Weights of a small GPT-style language model, trained from scratch on English Wikipedia.
Size: 10 layers, width 448, 7 heads of 64, vocabulary 32768, 61.5M parameters.
Architecture: RMSNorm before each block, rotary positions, no biases in attention or MLP, untied embeddings, normalized queries and keys, capped logits.
Training: a variant of Muon for these matrices, 374M tokens, 11423 steps.
MLP neurons of a small language model. Each row is named by its layer, matrix (down: output weights) and neuron, and shows model dimensions 240-335. Each number is 500 + 50 x the weight over its row's rms, rounded and kept within 0 to 999. Numbers have three digits each.
After each neuron's rows, "raises" lists the tokens whose logits its output raises most directly, leaving later layers aside.

L7.down9:481548520588599493501518477524549493586422457525501507534512527450440507477563458426441530496554574540570549477485452439453519561463536598434539422487500505522520404467508542500409411577510499565484471506456481478502405560374520496463519429557465538533477566573478530441468465495493575507
raises: "los", "://", "les ", "ez", "speaking "

L7.down574:527480486518542530584478524447503540539460530428570431466563513550507533564505469485480523469452526535549485497517470513490466458474585494467550482512533561509495594505447462546561507446521505457538534515458417613468496463450453502501423468553527499490497448544501536487500494453458550554
raises: "===", "=== ", "====", "==== ", "Preceding "

L7.down2014:540466480485531526484460442558457547547530541592464598596503536461497572480462584586520457512432509504413464539454527600477524430537524580507511551478565582507465470565418521475430540572567494479458620349578571459531490537477519608505409523481509511497511535530563589444522455531498521458
raises: "uk", "vocals ", "backing ", "recorded ", "bass "

L7.down2079:476498401469517540576499569489567427509482405494601482539525438459484473501453508586583447477484481459525554541507505403505441455544465579413520519530509447521454542442580535494487485440468531482338506527567545531486400544494439595519603454602465414519561534501541412492447531462504479532
raises: "and ", "& ", "et ", "sive ", "directed "

L7.down1497:465501451588562508536520481485582416544532531463512553493482601383531495491452464491508487431408357559506449580526479512451528546440532528564436475426483528519555452611474473496467495429495544526537519518505449540497465534527479577473547514487504479551521497439474580483423520541433546512
raises: "al ", "als ", "als", "aling ", "method "

L7.down351:456480442578455446558551479491379498550422448502535534596527412514496439484543445492469498470556533485485443495489525423552407506447422585507559553579541514443468523457543441476554469486437498460668490504466412427382476496403465424518522468510622500549435487426472581487571505527507580558
raises: "over ", "more ", "hundred ", "around ", "nearly "

L7.down2066:479586549441458501520478539466560504540533589560492569497473540555522507436509528463495484498473424429495536509462556610521487542482532643489514588464420480514482484534531462517461602421433512520398397518575505451466516485653514502404545480478492460493562470434525477447481467536494527441
raises: "use ", "use", "are ", "://", "into "

L7.down356:559519516397520536513490510468533514538593513443467379561564475462508463418552477524427531466480554505537595505500479350566511510567555493563486563460513484582514528511497473496533498517542518575633484491574417538601455574489587524553455492510459530565515503489537441507407578512524599536
raises: "est ", "seat ", "terminus ", "thernmost ", "northern "

L7.down1021:549520412497465509450522531485447485485401470555448480488574489443539540470462486534491571485515470446468552589487464453471579519545509575459442452449538374620454513573487553538577454489482432471520468517491579523493460521536452485593435562508453537515478534546491485545473491562536527456
raises: "that ", "that", "how ", "onto ", "those "

L7.down2401:486487524481499412542462387465474430481503461489500535502530523409573473456507528413477470562486483486507478501518352488588536507527450490524415583535484513549536541511605478543490497478491517480454547402429438490479405480490543512541529534489504523437554451499506443442494453544408445527
raises: "four ", "six ", "five ", "seven ", "three "

L7.down797:515466448526539483482485410444477507444520557551558556507487445527498551476544479456457562516499558474459529519575438442485496434521556511512512544481547392478448571540480531539588516534507456513469458465404613507488469489502532506507416502488551507466522489540426449515440417549502506558
raises: "est ", "tioned ", "tive", "est", "tional "

L7.down1898:478510460494547548468555471470572482483513377545499426532569443501551482526514437493467474405558465501514510499492556428513497532510576430404511492371470509422389516508408572534516562506544499482440438438557443493573372499500520546485448447576402527517596524522558484471464433503485490550
raises: "round", "round ", "place ", "camp", "camp "

L7.down968:540548475467616448404555447522501473465462515654483430522464370505395490543512493494420554502454483449546549447523532530511433512498452454408546562527581332524461585470486519475553519544516535504575577469487473503532456518530479494472387464511430604522511440481591443567578516494449463512
raises: "that ", "that", "by", "to ", "through "

L7.down2316:480516530425498508505494545487520521505517529448471534541479441505544453531559568465533467462468447497514571509481511525530502511489463447436481460476479436536498494389437547509520504476573527488514454506457537507486512639565468468447511487498462512505544478436529505481512535522473548494
raises: "I", "He", "he", "we", "It"

L7.down2433:562443413535537508588468440509483498503436383415422519517558536420610524562454440498571471529560490642484451546545479576477545494431447466398526525529454486509502504529543548551490451591536505500506533525581562479552456573461515553517520559589497530488507501539500461582431428505457415425
raises: "example", "whom ", "uck", "Note", "ting "

L7.down2480:454576499518487504439513521486581471573545387457549440442428429506453491485469540588434483541553462460562538490596478484476512585521487414458460433501451571466496532394592491477512504395521465473526461526551469404537572532479493519482565496627422519461474532425493466484449469478446457593
raises: "founded ", "joined ", "volunte", "settled ", "relocated "

L7.down1165:546516457558522463500515522583548456445498529480495471471532513480518459554548457491509512504517479420524410476490532442522346433519506429516516476437548426488507464341467459496500552467473531509436539482478497554498544499457464508482540491471454590533495548547537451459504560432485601524
raises: "ises ", "ures ", "ends ", "includes ", "dates "

L7.down734:409472448459460475437529508473578504464456536508486431528588559541526524533508517661427495430461554461569472520550427502484489441542497498538494395498503508546519420448428455509472459479461536571438550504469597411394486488541613507490524524499508556480543481517513486516540408426541499469
raises: "atives ", "men ", "men", "ators ", "ants "

L7.down1289:526404452551583524512443537381444508403429532419524406497419464442525542473472439508474600463446579480459526539536527441488577515573520633487528594451542510472536420539535479468507578533437633547564582427485550568462577436477535462332538450608546502415455439554525500512526409486510528538
raises: "est ", "est", "least ", "ity ", "=== "

L7.down382:614528515536579455529608520504597520564505557568526394522572523490459493471457493518441518516507479451552577482516499525441591515515566516432509501525530492482488427467530475454589475497581463396479405501472518512514527491591436464521519551574432486472563554452548548516524488483400489519
raises: "| ", ")===", "====", "ope ", "org"

L7.down2084:509599537481496476538452475471516489495510462460578522580518519608524425525505495408517522445605554436472340484512557529525469444532514477456499374492456427515499556584490463491512482471489545535506510512500398416511468556559560429577473554496502559532514537500585405615506490534583556558
raises: "50", "60", "51", "61", "53"